MLP neurons of a small language model. Each row is named by its layer, matrix (up: input weights; down: output weights) and neuron, and shows model dimensions 0-191. Each number is 128 + 24 x the weight over its row's rms, rounded and kept within 0 to 255. Numbers have three digits each.
After each neuron's rows, "fires on" lists the tokens most often at its 100 highest values on Wikipedia text that the model never trained on.

L6.up575:163092173133094075128157088096112120125134130129116137146111119161164131118108104139152143126171119143091106085135080166184101116097148144075133123123120200141139144095138130086140140105136116144145137155149139173117114146129114114141095143133143101143165132113154137140148105104090134143126119116145111138121160170173139097135124105141125166124127134115129121110164145182133124157139159093113128135161086141102132171120104118105149152100119123145106120092108073130106132165107111112127096116167150127139130171105111114142132091136085150112094127121130136158116144151146079104
L6.down575:102161117082140151159069164129167123168144145175072131132101131070137126131100172135093128124130154153145150118115153125147106096123117123122073115112164132139083150132148122140109125101116142103147092167142136140173144102103102140135135129114132161100089141118137139158132123122110138133144157140084118130117103129119135123134088137179157109103103149146144109104152120086123151097109123118149125093118126179135105118133166079182112117125151134121141114163152108129123068110165136135118158143073155127148170117147131119110114137093118110165177120147122154134130130145108109108
fires on: "on", "one", "her", "re", "ver", "he"

L9.up487:143133144149147127116155160145128133137167100107099055125124112128098117170147097124143144121127117155125131143128118131138153121158118141101102107166095065162140138102097162118119099129097147113120124116150105107074125128147144144116124141113125069082128110144115115156166145112138133160125133124165136136165145146183111134113134135123147159162045121129071110138143085118158155131141136124120113098093151141124148105137079142143130165133101115106110116130127133135164110142150123148140136130142095080111156094159111130081110117158087094156155153101159112162112137102136119100
L9.down487:148159168148099118118154135112142140149148127092135077099125118132131175073167146121176102129123085144141140140080142170122074132102123107141153130112145127115070105159135128091108126118144200131162135131114137109140114099136125119091121110121152117115148099107116158140176135144110088150127140138115120120112116106122170121126120116135164142151121143137128121097132120154061133162132140164151138158124131137162155133117112099104188119140157130133109135138136093178083160141127120131142164109129108102123098132109178094117153117127109174092127103125129107096100091145118157133
fires on: ",", "),"

L11.up96:121166178148130123153092123127158110148167107130134141156173129143150112141114191107162112124169145090114106160136157068151171131130134143147133149129090138150140102099121090127143148112098141102136150156129122154140122155148110138134138127094168127131140116098119120123092135111097121160136149090176130109138107110134129151142132108140082077113144144104102132090134127133125129153132108091155119163108104118117082092083098119090151145066122120092153156148146082111120099123105147161119156113151142163124105130139129171106119140177120146110085128139107146076131122115152124137
L11.down96:154120124140172160107129170133109155164102141155141133134139138137112152097073109160206095153148114093170126117116135129149158138144136154126111166128146119112124140105170090155181134124134122102078090125105108134131140125140123108129128107102131108151151122105141096128145123135123140162110110122148120150114109125099147129116148134075133166136104090113113126149150125116149174164118142047116120127097136072149152139117128105084147159148128136130114143147142089101152106092104153089162082115110139121106139142175157151152141134112092111128132099106121106121160163094115136106
fires on: "e", "ce", "ase", "ure", "ue"

L9.up167:124133152110136141138105112120050104087115100107142151058160150087098140115141135110118137134135129141144121118093175119094147140119154136157175123150118141151128113104100148105154098123096143093125110097151155133131154167153156136141145123168110160145144182115167156139154108166128143130097120176117116127179097100094092125098137174140150146117107139095140122123114090076106138129120147108106133157133153114118120130113126141136122103132089135146117169108097111118110091134114173132110125164157125084095130106139147154127180137105101161149143120123168112151111131133130162117
L9.down167:151136118117108152173091105133112159149143118170093124115144111134117104127154116114131153110150112152129113115141104147138121151088153147109168122156118145114118140156108127136142131164149093157127129135156141152125113158113142121148092090157127111176117113141107143137138096149135138148134123130180094109157136142111132088079097104120129119151084135131154101116128107161111111137057126102128168145114105143072163112121139101091116196152119125144119159200110078104079100104111150150107131116163126152157119090150139112149121137177118131160106130147101125086141129117134129090
fires on: "m", "l", "em", "ce", "pl", " Cl"

L5.up469:132118130116103152080103152108120153138102163132187122115141118144137101105134096106098111102128130101117125095111181160097133158103114150113167141111127135117179101125104103068153136110151157125142129124158158098111107119146137124112132190155121128127134135117124090148173142177095147123137142118154124147134113162123115085119150134133121099117129111119132146167134146157154103136085135141105098107101133112102098107152087136110089181159111123130177157138161107084164119160117118142119100080128152093137118109122115126116147173146102164150146120119116131078084111155130140154
L5.down469:179150130125125110138147096147081116143132058114104109132098145097136095111132125113154132172162133160154051121154156134135163127144086125140129149117112098137101122088169142133108124093119089130114085140127128143166164129117090172127106141176151126116139143145100132183129110168168152126157101077157105174111136123156151143140149125144121127134107144124172122095087126127106122131125110140094135144150115119125109106161165129129095083107106128106136099135109103125108131097116148139150168082104115101130121134142122148130105141157117160149137113124143095151176124138149098130
fires on: "om", "op", "ut", "ough", " Com"

L9.up23:142088141101105151115107093142137174138125097129092129153137124112108129114154085123150089162078182133137124124122157119133126130178130105098115131150084137123127124111160121186158157141107127134164114110128079102143162145119150124148139159138080111134128121121165125106120131127097105116069104116128162165151117126146101134130046134116129156136153129154129132097136127122152119117111134129110115093147131129136123111129136161122115099140107165165110097160122130118141124135148143109135107076169104147091130151142189140096160113145105122172194166133129136144152087117109139141
L9.down23:113126099112158187160155113119133130121124116141123161167149106172121143170117125130150089156117164135129142067097136154080117079131090146149142107128137133166138127099135104144129107087107074086115086142140108112105148189144132095095154120142103142122134115134117145115116138137159148166145146127140119097087131161106120150126122114123145150113122112140136170110153133135058120102148067124127118110119140109138141169150117137116171132143102152137107115131159178162149133135103150129142072111108125129138131113150136109131140130134127123060144137119160161112139118081106152102
fires on: "ang", " play", "it", "ad", "et"

L11.up52:163114136112165147107180134104171208175120129113144133073102151105144135139141125109124160174164108147146149123142142134140118108080141155193142098120154118092139106163112145131137146130128146118086158113084106133149108141131121131133111121137133112106104135115098140105147140153100135110140147157162103125109133132145119128122096131118122140126107133148077053170119137097089161139125099119123121102146158113137109102137090112140134074075101106168137140145102111108130083133128124147133122159129145115120152131180135151107143093101129110164099146132140144109099123119157131152
L11.down52:120144127132125138109095122162131066106117068137126121157161160126109117131127128098102080117138131143135096141145106082121134146109109105133125128104106113160123132104144127110126120146161131144157157107126154081120135119110169126107128127136166107126109134099127109120123115089128134175077121143107209133158131142096098126129142135149133099110135141130167127073127153183127112118152158184113175089139198143159112099135122148151112138146122159145123145100147141156108145167124125140152118141112152115137063120141109097125137115167110116127108149093153127170094133129092146104
fires on: " a", "and", " to"

L7.up562:184130147128109130112101130122101145154127151169113147106157090129149088133101117093128143100135083124099143131123105146154170136121214128142145135135148127134107122178147141086194117107174138113107137102147111140144122167131124139137106108142110140088168090105118128100095139100108146104134138128121113103170143112099138118121140134148154115133120121089140155133100151176121102137136153146118096088126117116097142151106165119172136116130064131126117090107134116129114105118103107109140160136136146115115160138136147148075158165149157101115162126171143133128172123092110095104
L7.down562:142094155135129147133105126133126150096142168161154088131141133146152147124114128140111135109147121105129122149127131142133154092112103117125136136162120113080162142115121136138114146091124094130122111107122126105128087137108104123118118136100090197143146106174105161102126179129121128188179143124127149091107139115119144130154112090142100114148156189190139116112083132151122104167094101145135114096134120076106142160150136120139091183146118114097122104124126131092138165121103100155091105134127169154111182109146108124092144093129111115094139091155142125102127103145138138163
fires on: "am", "u", "ear", "um", "2", "ound"

L9.up469:121113140098138148084167129150174122122109137109122104129144138112124088138076104095123101127135123130144175115110061111146127139172120095139134076106162113180118122140134093070098151109155172082130132132112126097147112203104100113120112128128128147173115095165129115123115117130115132143118119100145117125115130135136123149093139138158151091159144139132150133147134116154134182104152156153122099083116122132119108121149137121143125133115135090146101138124169165182163133145112147130144136141156166145131127119142124077086136108130108112151086155115150115096126132147072148148
L9.down469:124144111133118093138121134105080078108140120155095173089136141108179148102129140133116147144126113092112129111126129159089128130147126171125121125115134141075170174183150073140142119102116097150139128144143196125119133080125142127129152137119148102103143122123125129108103144104141101140123108117100134143149098132080089143078145077121106151093129159153124135124089093169130110125137123133090106137116130106138166100125145144152154106128183122148146147137145100087133138149129141148115132186083144098152144116128107158163145137125146158092147137135146160080132136146152146140
fires on: " cont", " ret", "0", "t", "ent"

L7.up516:078101097113100166127173134090151150118097088108130136147131148116170137148149147086136110129132131140127141141146107115152094149156121124122074143097127147115124126099145153143093148108093133111083140104104158143152173141116150135094106127160133135149168126166131113142124135104161141152139137115117093122135059106152146185125138100142110117129148163150115144157145131107151107051096133148118118127080139096089169117175138133175140154076144091103155133157111138109159118103126120133125133110151113121140158121117108139139101139114135139140148179141099128131152161108121105153
L7.down516:065137127139108127158118101154129131117103130119100145101107103144157173099113130116145130155129156112151121143153102120117112106110147117102153098128125136105123163114089114136141068106159138133131096145116139161111134155138129107159108101162140154150085121144158095164112133121109140130140133108104090124159102098142098118174113134149127145137118176199140105086110156176127163133166102065139097138182134086165125102110102119115143111110138150115103135093150129119107128184138160135117128166119091099147122147144130156131177110119129151163104110145089156129103112118135140129
fires on: "t", " def", " Com", "et", " sup"

L4.up503:181168125132133148168113160108123144106139140103136124110099103141134186153137126086158137151117158118129100094151129147123131120145125155093138133155168133151171145085135117125135127139111128136122083146126113105082096138162117133110101139179104115131138150116136121171125106161116097116167141108159147105145139097098108137140119109106119134127138206157121160116088131144166113121114169093136114112074103108130070098086079110108144166112124135128173148134124122096133115138162126144120087100074096140116150111128172171121116110125111101141148115131142138161130133139110112110
L4.down503:110122079129130111096121089134121140149157109158096089152162089162122153104133108120160109106153070160142116112108097103132135148136130152175126138103131144139135150135148145129086157098175098083159126117125105160124144137106143161143098110111157126135122078111140105131092136128127143117140142150179114160084107117136175109137111095126118145111137122124136116154107146146077133107148125125139133154131144134189152106125140099123134115145110143145126169130134123171094150129117128149115131142080154157151148148151175125092156120083142147062087143157142123156102086139099095120
fires on: "f", " and", " &", ","

L5.up121:098100112131148147113129139120145113149134084101172145143137136158145106126097115154157135170118162103169086144135156165112127113152097144095154122088165133137101117138167136124135150123108091116122121111146144141136158167127124137126179126096107088129117169147096091134145108130140085102184137125144130149114199117085138110067136134088138155122121116148168136069141117135138132113126135165146104116118122113118118151128126133106160103103077144117156095138142115123106100125094171121147131122080135127153149105125149113074154160107127146102150089107092155131109121146115111154
L5.down121:118155081118117111132171141118165148112120132162116098134165131117108138080152113111127114105115151122157124135125113110113181143098137123154116099164093102142142135150135117153102101148105155191142129137116091107148136071144126143144113157178116196153129095142145139176097116098109115111089167117125131101124062116149114150177147075132119108139104134128152114147138137077139131116137130122102138104102087137099123141094096151157123123129151107144131126130137151085171110151085128105114123158168138128159088145132153139146094159132113157153118122149099110130127129111139167130
fires on: "-", "ine", "b", "un", "le", "am"

L9.up7:161143160110160136123154121099077153108091129209121125141133100120095084145146135140160133125108122133112138174125113096137126167099118124149139114145116142104118158129164170140109105151111123162160085091083110139132115122091124096158109096113167151136140115106149145122138138164101114157137099124110103126154196121123149125149115104111115146112144073101124149114105149124104142119118099135151154141137156161078130137149142099130119095126067130141128139130142119135176112115117111154118119104117159116091142183121124166113131137124142160164109157119073151149158138102134128103
L9.down7:113087145094134148136129139138150129134148170065123129146115131130174171162108110079146131134130133118129120106092137138139133110119147096121137141160129144117146119151106126123135120062160151115157165166068137161115133143095119172168129157130065128131101103118108110088115107196084136105113111130139131128115138129120114137137161118145142092132108132137134117127094117144113140123118155170111108103145108140147138138160145132108117141139155158106102104115130110136126148132123148067144168131148165175112143127149132107143134087094145075101112089139168142109121116132119075186
fires on: "u", ".", "2", "n", " King", "p"

L8.up136:117119128124154139066156114136155078145114140145140141108148130102170140149091114134088108157165181108110139149127095136143111146102123109138122104147150119098188115161118112131084150119107115122120151138139118083125107125140132112142142123126138149163119107097120145106136134146098158096164128138148127169174142099136137184138118130148125060121146124149093077154162117134128109133129112122147127138157126159164115141122129166122115142143099139066100119121133111129150166160166100113113114143161104122123165110160129132103133079086068112121077109138098122120124141145161166118
L8.down136:149112126132082139174135063125072159158124152130125086129134152151136126107169143131182116114111134143101122129141126127176158119104120101118148127146151131139098149131130167115140096124142116104151128093124153105151099122149162123132167102178125129095153163142161132118134132112106108105099111127110130114113135128109083133114125135117090142112139105123122136162131079131080138119124171157134117115191222147087087140150071160152129113147126113118137118139127123120095125100152165148120095127117119163107117121153153104145142159105139127093095094142149142119130085143132134118
fires on: " for", " to", "al", "y", " after", " of"

L8.up308:107151127142069141140090100129118104164101115121122131164124125081118121159143138079137143165103109147102104180157135116130103151118149150124087106136158095144148088127145172102130137137146139154128053122157123144101135098146119173130095102112138107128078117133140166132119172120092118098145111148176114127124140096149134104100109145146171126125172129088125101148090122163130108143107134194112100089103162172158159148155141140115091128114126119120078124109151113129150122120137151122149127127122132136158114135097153129116124136142129100140131111136168157110116131094148130173
L8.down308:109106123116114077123122168174103149103123127140147152158143153122163121126150115147121133119146150095138154167104136139148108143071170089145111203124134135149138111145130120117110085116144141090129151142111108142143105121139084100104113138137149152151128114126104096134166129149163115100108165125124156092131160161125124137127116125087102094093128133145135137141127120098101142105071087140105116088132112123081119114135144132095099152142152107161129174182135141111135130109128106134099180133108121164142150168097141145127144140135079107130142168101111105104148142111117141198
fires on: "er", "h", "it", "y", "b", "ar"

L8.up173:111131114086091104136102124117176117098136140129146162170133115172176143142101139129125119085123180091138130140179115100152149111164134124085143132159076130148130090137099129104144114101105090116145162124166145108109128123170149174123116140128126142124110090098129151121118178130118109132127097147165107130139139080106063136126108117114148122169135140120074138130138088136135081132136137150133125162130136152140116095153121097083165135102119127081078130118138136157140130157113159121127111144145153123112068107167132111159128134159158119136104120121098127101153111133120100123
L8.down173:109131111134108143101097145152133127129162124111097157141148190184142123124135102137176105157166131139092115106115150145142114107105139119107100148095098139149137154113157109150103131129081093115127120165126100100164154158088105106069077111152110152131124117112132125094133116156114122127126167137134080104157110100154170151137109139144122109126117089188109140122150119115145080129122111101090173113144112135128123135165108152101087118135152136131139123132180160154099186085119146132127112124161137130122159126139138145152149101095120120091144154166170110122140132135099117145
fires on: "re", "ce", "ue", "cc", "in", "le"

L11.up296:138107116159088152122066146123147122135113108104108147182117142152114144085119106151140110130125115126139118139105117117146126146127110149145130107145109178101110142102109106184165126111132171119134078141127105135137141154105133117128145126114163136128107127167144162156120097113110119104106128138109094081152127134141139142140108133109134193131096104132151121117098098141116091129091102125102106145124136131138175152129101152152128068134058096144171142171109120154123099128143086120141125120143163115132111189137175152110132110147150134125116161121129140147151099114198167098
L11.down296:125122155115147100151166111147080130132123116105126175104124103111137153133162123116152093118108130139203130143081120123090184128080147138150116118142133090094158078157116139102152125093156095079134140097151145107153116108121102123123092177162102106123130122091115124128126147140103167129148137152140120147158136154103136117136138132143155164106144124107156062127148155146112150126104128153120151099098141150147085133109102109150109153119126192119101110136164158134092139095137120138114113165109127148147119129147102100130143159087190117120131117112157133131093118114114142127
fires on: "et", "it", "ic", "ot", "n", "ire"

L8.up62:173121138131081148137113154154153168105148099145140128156139185138181131112117128118125110118126128088176108122101076110124061114159150142110115113149136127155100151107138143120126147128107109116090122129111115114145142129078177108137163121146120162127138117130140143140132121134115165100084129128140126069159119121123143162137142088141089121144157150119128135113118131142135153132111115154132100100084116109094165140141053113144138130113149134125128113143124160139134163154150047136114120174150141116141131125125119090117118135144114186159144114110163134081117095139106105161
L8.down62:108140104150113111164114114154100122110125137117103147157105086078140114078094076134132149140112146124116139156152108141174111127125109105133130146132132120107118128157144118106171129134160129140113161149104127145169135142147143123150114072126136142108107123132103129126091148098114157112131110119115142116140090129145082108137152136148141147149121149184104126121088119128127136136177135144139091156122093136122136146120069100135176124139141136123117124143184071109111104146107097116170122150133136134204126182097145108137117155136143109192165145122075089123141100136104096143
fires on: "t", " att", "un", "et", " cont", "nt"

L7.up83:114129120109142145110111126164108133192114117128120107120124149103175134105125125119091137153143108115140130168118101153132142150123122131139131176142149120133130127101132128135138139138138135153132085103140114167117149161071099134137133125090123134136125173112100093100193155137085148122149137160120087094115114172151087161129117127164144137118116160134118118138102100095180123152139128076119128118132128126089114085117083151133139133173109104151095147169148111146145170083135075115103146133140117134172171138129124135149108137089116174178117126131127115088145149095129143174
L7.down83:107141094131094126158111143106130147135136152169197159121161133124101102118113142155141080130079146133149136135157097154103119164142140094111130095076130172125124114120138101114148155108061156126110134122120159111123148112107154141160129163137137136124106073120122152136131133131154115131089138111105173164189116117124119146130119123151114151156122099141153127080113116130098165137106170154101123129108133112102134133133108160155137119114147126164128124145118099153147097168134112141131131115091148174135112169099190127134103102160122143122130094064170123132104099141125117107
fires on: "0", "l", "3", "2", "ll", " a"

L6.up636:119126093152084107157114114112118128088125151206079104164127093134111097115100148127115142125120156144187122105112158153149150128154113095125161127144142128123132110094139112141135112123101139126148161092121123102106145153147138149117160077169135140151164111084153105138090128157122102090102121115126100072168164096132120165154125093130093130148172127110133121084142145149164117128110135106119149110121099153148070111146126146130153151126132144143152124112120109163147137137098138109100099101141092142148131132109155098135094093168130182172111118138134136120130133119167125111
L6.down636:094120057104144123106145135129152109119119133153155060141184170140126151133096126052105093108102125139137098184082123097125076123106136133145127132119126129125174146109121129154114149137144115157105155128150137145129148146138117135129095149124135098138149098098165123136116128141129133122141148147136120108121154122146111124092134086112154120117153158114121159147102150123097143122165112158129135144114125165114113132084121122131155126117124125149152114149145097151088160144128122165137123201177132064136165147110120100108103121173117118112121097134136159109144157129080124093
fires on: "n", "th", "en", "ren", "ch", "es"

L11.up358:137114116157143155122112108167077159099145104151151174125143137104129146134152135140127136130124145135161132138134141126087102140150159122090106123145122118115130101193102101066140156119091121092147178143134136150140131170148145136152159108127118130153118125139128147142082157099147097132117144091141116069124089119105137102114098151187155126164111139117093132144114079110100122156096132100139147141108109085156113129133122147103132157116092168116152144159151188143125086147135149089126113156146157128138103099109128110137160168145111141131140135118127106175109152113114125078
L11.down358:144120087143139134115123121133135130125173145161117084135121110140150142064110084152090110136132145130159167148176122157084095105123140149146124156119105121138147119104103135129077145117146126157126129055131135133115097115140196131150121120112146130152091123150109165098133101144165134123129097102115116148151137167118110089148135097120120152134089117127117068118157088113148166111116146156111127194148164128060139183172128116134137104139144111136127138125105145097124170139114138140137136122099139075156123133115129126124124095126148136133151131107091151128170123143144106116
fires on: " K", "K", "l"

L7.up626:190148101130124076130152165106114124118132150109113137168089122118136109153142149095117122158141118123110113122145088146143103103130149150118092135129158160149146127152088148098137135178089145140118135174098162109118143140152110122138189128196116129129135108172132108133141133110106134148086131085151096096124135145083135111116164112176099147155131130107115128135113107156151165115131143156103097111109149115161110148103140103099109130167116129115116124081141148112085114113093111098156125149124100084136164123161127149114121096069129124161152121159140148094122165101144129124
L7.down626:117194147116123123138118170126105131125110092171133131118144171133097104135121129121150119145158145126149172164095135152108146112090114143141138117116097121102111128116096127091154135135150123117116084155117086131144150120147098110099119124111126171101138129137127131124084117124145158128167152123130117133144109146148146182089145108108107065084093109153132158100127092178104130116128092147178139170152113131127131148126104127116119129120121123116139147133146098116192157129134105163090134121144166164121112113092089148167114156143083117132101132098073105127182132130101125159
fires on: "am", "y", "c", "ri", "k"

L4.up31:169162135123087127160120104132185109167123136134142148137133122115080110141115100139156114115093107150110068092152121110095160127142130150123132075139143139120093119095130123119127093173109151138131122147138079111111137143167122150126145108135130136143164122075156124163163082098136114122141159113051152133171175108145113089136162131128123143080106146114152113113106170157149138129103153146124154099166129120147120121182119127116132151124101115118100114153151149114141134120116114156128097120086124095117142122107148142121161085133149126134112138115164107151105099170095153144
L4.down31:112081099120136124141088087155114105117153112145121146136130128128133178141104123163129105111085158144165121152118112099098147145198105113132145082134115111121130133130149121095137108146142089163129112127116142146148126141116096120153087124116099115170182124124104107204077133102102135131111146120113131156166130129120174087156163108123126143167149149160093144146143145093113120132128137119104131115158110103153127104133178107139145099120128143192131115089136139147135118142149123129139110094132134093106097145151134124143149119178165134139094157118100083105161166101105120138
fires on: " off", "ear", " lead", " act", " found", "duc"

L5.up428:138089158148117136169126117145129101134149106135129154124146080138176151122107108157116100132142141107114136138163115167171117127091147089122070142122107144119128154179147139115088178144120090137143181094123100135155104110139103142126138123122120087095145128116169137140111096123098138093128104115176122106138141191137131122110155134152135169125153120139168076139092112133124087108128116170109132144117131087148150133122121076117179119105107158096115095127093094146136130143125143131158107151140106091131188150148145126107101120109098136144125131160121172139119109147146114137
L5.down428:146184104128150110091120094121177157117101090112165137145143136095085085124129153124153142121157120162101125124096100152086119084179126108170141128109163076142099131120121163104178134122161116136150120111161110101103179132119102163109097150138080142100139106122137111138082140111121123145117121138121125126101140103106109113148147149119112150135113095145103094122141103105160114156134139130151161146130146144157127103153132083149106098146135123122153135116171162144124114129112107158157133125115158172134111165138113122124122161113138150129132181106110093150094168146153087097
fires on: "he", "oun", "0", "e", "re", "ent"

L5.up9:113114098128128105116146132128139131132128159108162167144168127123140133137101121131117132135145145153151139115130147151134095063145162162129133086125134132150108155141159139118124109148142096112128136145133117097132134107133154129118151130043109128116107195125123156153153107123135137146107142168063104084134168130134124169137149161134145157122102134111128120121114118125097127156063128177142161104195122128155132077127106098172120139129122100134129132141135144135143101136134115098133084148106145141106168096151088116152145130110160149129084089179122103122110151133127137069
L5.down9:089143099150128146103121157103136111117132142127102160136108139124141139121105112118143121131111122153136133148117121091148132118147148094129153111148175112135168124136108092144120120099125127115170158100138081124127145139097145160133088114126127120086162138147101118106135155109061158108123107153119155118123096188120140080157128137150149137105100124137113137156130166135103144103122148110123135106194181107121140152139157123177106097158125155145145160180114108095132098170099095101095163107133125110094103153110124142123168126098113072148127133173146123096148109146163170101
fires on: "ced", " found", "red", "rit", "duc"

L8.up99:125122101119161091125137132091121148091100141173129170134132101140138141084079141135099143161107067123163123145081137120092151134107095122115074151085096156151099137147139143141127137134124132126126147125114152095152158142118091131139181123137099115121115139075182131118124118143150165082131124123060102097118157105112138136112137112118164105140133103098137145157105141135079114156117141128105107150147091150190113147124148144154102156134138128112114116165143102162109128117143123098133097147116110103163120137136139138128097144139149126179126081157121130119146136139081152151
L8.down99:092114111128106138126119160131127127118110122132102153138135096127140144112094143120092139187152145117139149178174143125097168093148116163098123143169150106110167151123127142111108136103095108095133120117133124142161130125155123137099090126173145113149160144105175109109121159111098139165153128153181151110097141135155120098096089144109165137172117157089121108114064157116105131132124122115135114139104129182135175128105098131135151156140102117111145111115142102127128168123150114131102122115137124109098106098166148103157094082111134133119092077166115117145094141117175162137
fires on: "f", "n", " On", "c", "th"

L6.up473:162134107135083147079134126087135126166111115142148113165145117135109089135117124154095160149166089122111119097152142162098129124147118156107157143130131119162148092113130138132139134059114134135152120117154137117153121109139146137148135165178158144164109140114151136098128129110138166114130139130152156142097161103114149150133124125092098081156113127102169106146098079127159124118065141155119094146103172137096114117116097109139102156098173136123208130130116101101103104151130117123152162137099158148147162091165116135158130106133111109089135150140107123123116097127155130123
L6.down473:136129103087120123146124145117121108134136093121093123111139111099121121124127150104113133174107144195151129156140121102123117131126174135108169105110087133098143075120144156138097163155151096101146105117100159161175113134098131088138072156143112143165092150128148133134148118126153140154077092141089138115106092131213124160140161136138144082135113160103157091154108148155159096115115116120128140112161130072139118125139157135133129169133160124092136110122116152110112129116101096149115109127109130147150172107138091137174135153146125126118112114124093144139134164114120123153
fires on: " com", ".", "om", "ib", " Com", " sy"

L4.up427:124131125119134178121111155167125113139119122157110099132089141125129096138106104116139156140106108140153118138124171134131106079146110177117140133107109109089127158126129125096147156134131128132097173140147145095117139104155153155113157178127146180104122136117136145058144106134137117191199138126189094089102134148140141096110102142133153162139125080142087137133147133132128078123127143131111137128140154098131116147201152113136130149129119138102172113135096152119122130108130120099086127107150104122150148136103150105103085159121162108132122155134096141129087097100113137135
L4.down427:141124148149128141137142120100125141144124140106103123166145156130168122142143106106170159119064133146111110123113093143140146179106120113127085159153171114081131108104131107141109061161173137099153141133122136142136119121123070120124097127105150089127166111175121113165155143124148084126094144096087112136090103099098130182130159136136107133144124164097151134110084138138108106163128103104143108104091161082104125159128098131136128127127119139150105136154146146122101124183122176118119152163149113104147132144135131144151157086118111142148137127104110170108144133124151164111
fires on: " on", "ic", "age", "ay", "ov"

L9.up315:145114081139054103149114125091100144133131140091143135137144122170156153102111104155139124148161131138175133083117181123152114150170144101147112098124151099112114150116126086165141107152125095116139156136124102149162152175098131125114088130182147153118138128148143124124112140125089082117130161096187148126128146117132075156129130152143136160131121135143112102136141149118147079148105114131113077096134105153100153146133133138139115128142109115175145112139157114067148149082134098120169136156119116148140137098137117094095147116136137121174150127136130133145149089144101125135
L9.down315:130129174147147106160125123125088130150076120123110162113137137130147158126123100066168148096117158117116108156128166142136153113142105102169132103131098129109132134124108181129128125108182097151122149047137191125127127136128114107123091118152148129112125099096089135123108118100122161150110133129157103118149103124130137100153128117105149114116141074132134117118145151126129115109149103147156127140180138120161155156103110127123125120108143137130150116116120129145119095168106176125101126078143153143111124163106199097164088108087137098130145145164179130096134126133105111123
fires on: "ang", "et", "ad", "ing", "im", "in"

L8.up317:137129157098150109108114134096140137145113133197103110126141114132152126102139118170125164131085129133122115121084145123158143095120114150070111071080141160168116119115147142128119143135122152110145175154173133119096099144061098154159151169152114143127106132120096160101186107172155095167147118117156122143118147076177116125111143136117127105124145156122110132113125116121142156116119100146121099107141102149120120136118137122104129139072124174157121125117102109146095149162161147134128118142157086124139162136094171160131141117114120147132106106155119135101108141152103160145
L8.down317:141072153134142148145151119148156137133128151140156138156096133132154156110118107128184126109092125102103121174141095140130104176148128109101130128115131096091127107093141155127130137131136104135104105113168162174143117108112139112102077162134143121105125135165169101133144153136100122145129124121133114175135116127181130156113099113116113142099122150097126079158083112108111128123127150121150137142119152139098154117124068176112166116130163130093150111083136151136135094137111101153037104142131164127135162153117149113146098148149132123101122138104119130083187126117130139130
fires on: "th", "s", "y", "n", "t", "ose"

L4.up524:125140118083119106136173123128125111118088127128111148144101149086111139094138132124101114150146101110113090113120110150133120138118129116166156107127130132106164148055128179126164111122126139102146136143140174126126121095131153136128095130113121161141155125137132163127112140146153100132121119160093159133086098138115140123128127135137128147126173117097109113128139122129126077141128124145203079123161102164199130172114087121119133159109110100117134129080122144121135093099154135153150135103137124124129146107108153172069147114129180075121075135120160161129131118113158136168
L4.down524:108168128139093103151099145147135138135107163099108138113083127129112120084167148133132167102149125098163164152111114101151180125115150151126128158128104131116114102158097155101089143156124154107181166115082100135110116115113169149120175099123141134124142138130077098137143147103096146093122157165112121116133125140115115148114146133122143130139121111145123093136163135144147184160086152114081155133123084090111122156081150144102102162080107119160105159133138148133141106087133131134108111153104122138139125127187119101124095103146069146138138139139093119118135145144110134149
fires on: "y", "c", "an", "er", "ec"

L8.up179:092131124113150090126104098119089130121136133107098112135121132143114148091117158121092127138069136135171109174140170123123156146113139148145130102098139090117103119133121154105135169096127121149084123148101111157170152156098149124118128160136106105141142133107162136201132147124131111127118088126127154130124100129144113118145161175122137094142114092160117120164125060115084153164092127107142130154145134113138129136156099146114112149099149112109119153183116163161150126146157120122106098145174079126090097095123123095118072175150112169148119137120133125115133124120136098139
L8.down179:160115129131121136140120132136124159108102091146129134128151100133115148158104100132152126139156163150067133110151142142128087124131094100139109107136109150099081142133119074140118101115148149151178126133119137117140139083111148126114102144112110146113130148127114157083164113133131155133113127111076131109172141145127121109120112107158150153123105134143150109120162095139135128116093212158099181125094104121075112118151146101114133143155108169104133114090130140113115162090150134141132147100100133136124183123139157155113211114109088145121156129127098150171130101134127109093
fires on: " of", "r", "l", "m", " includ"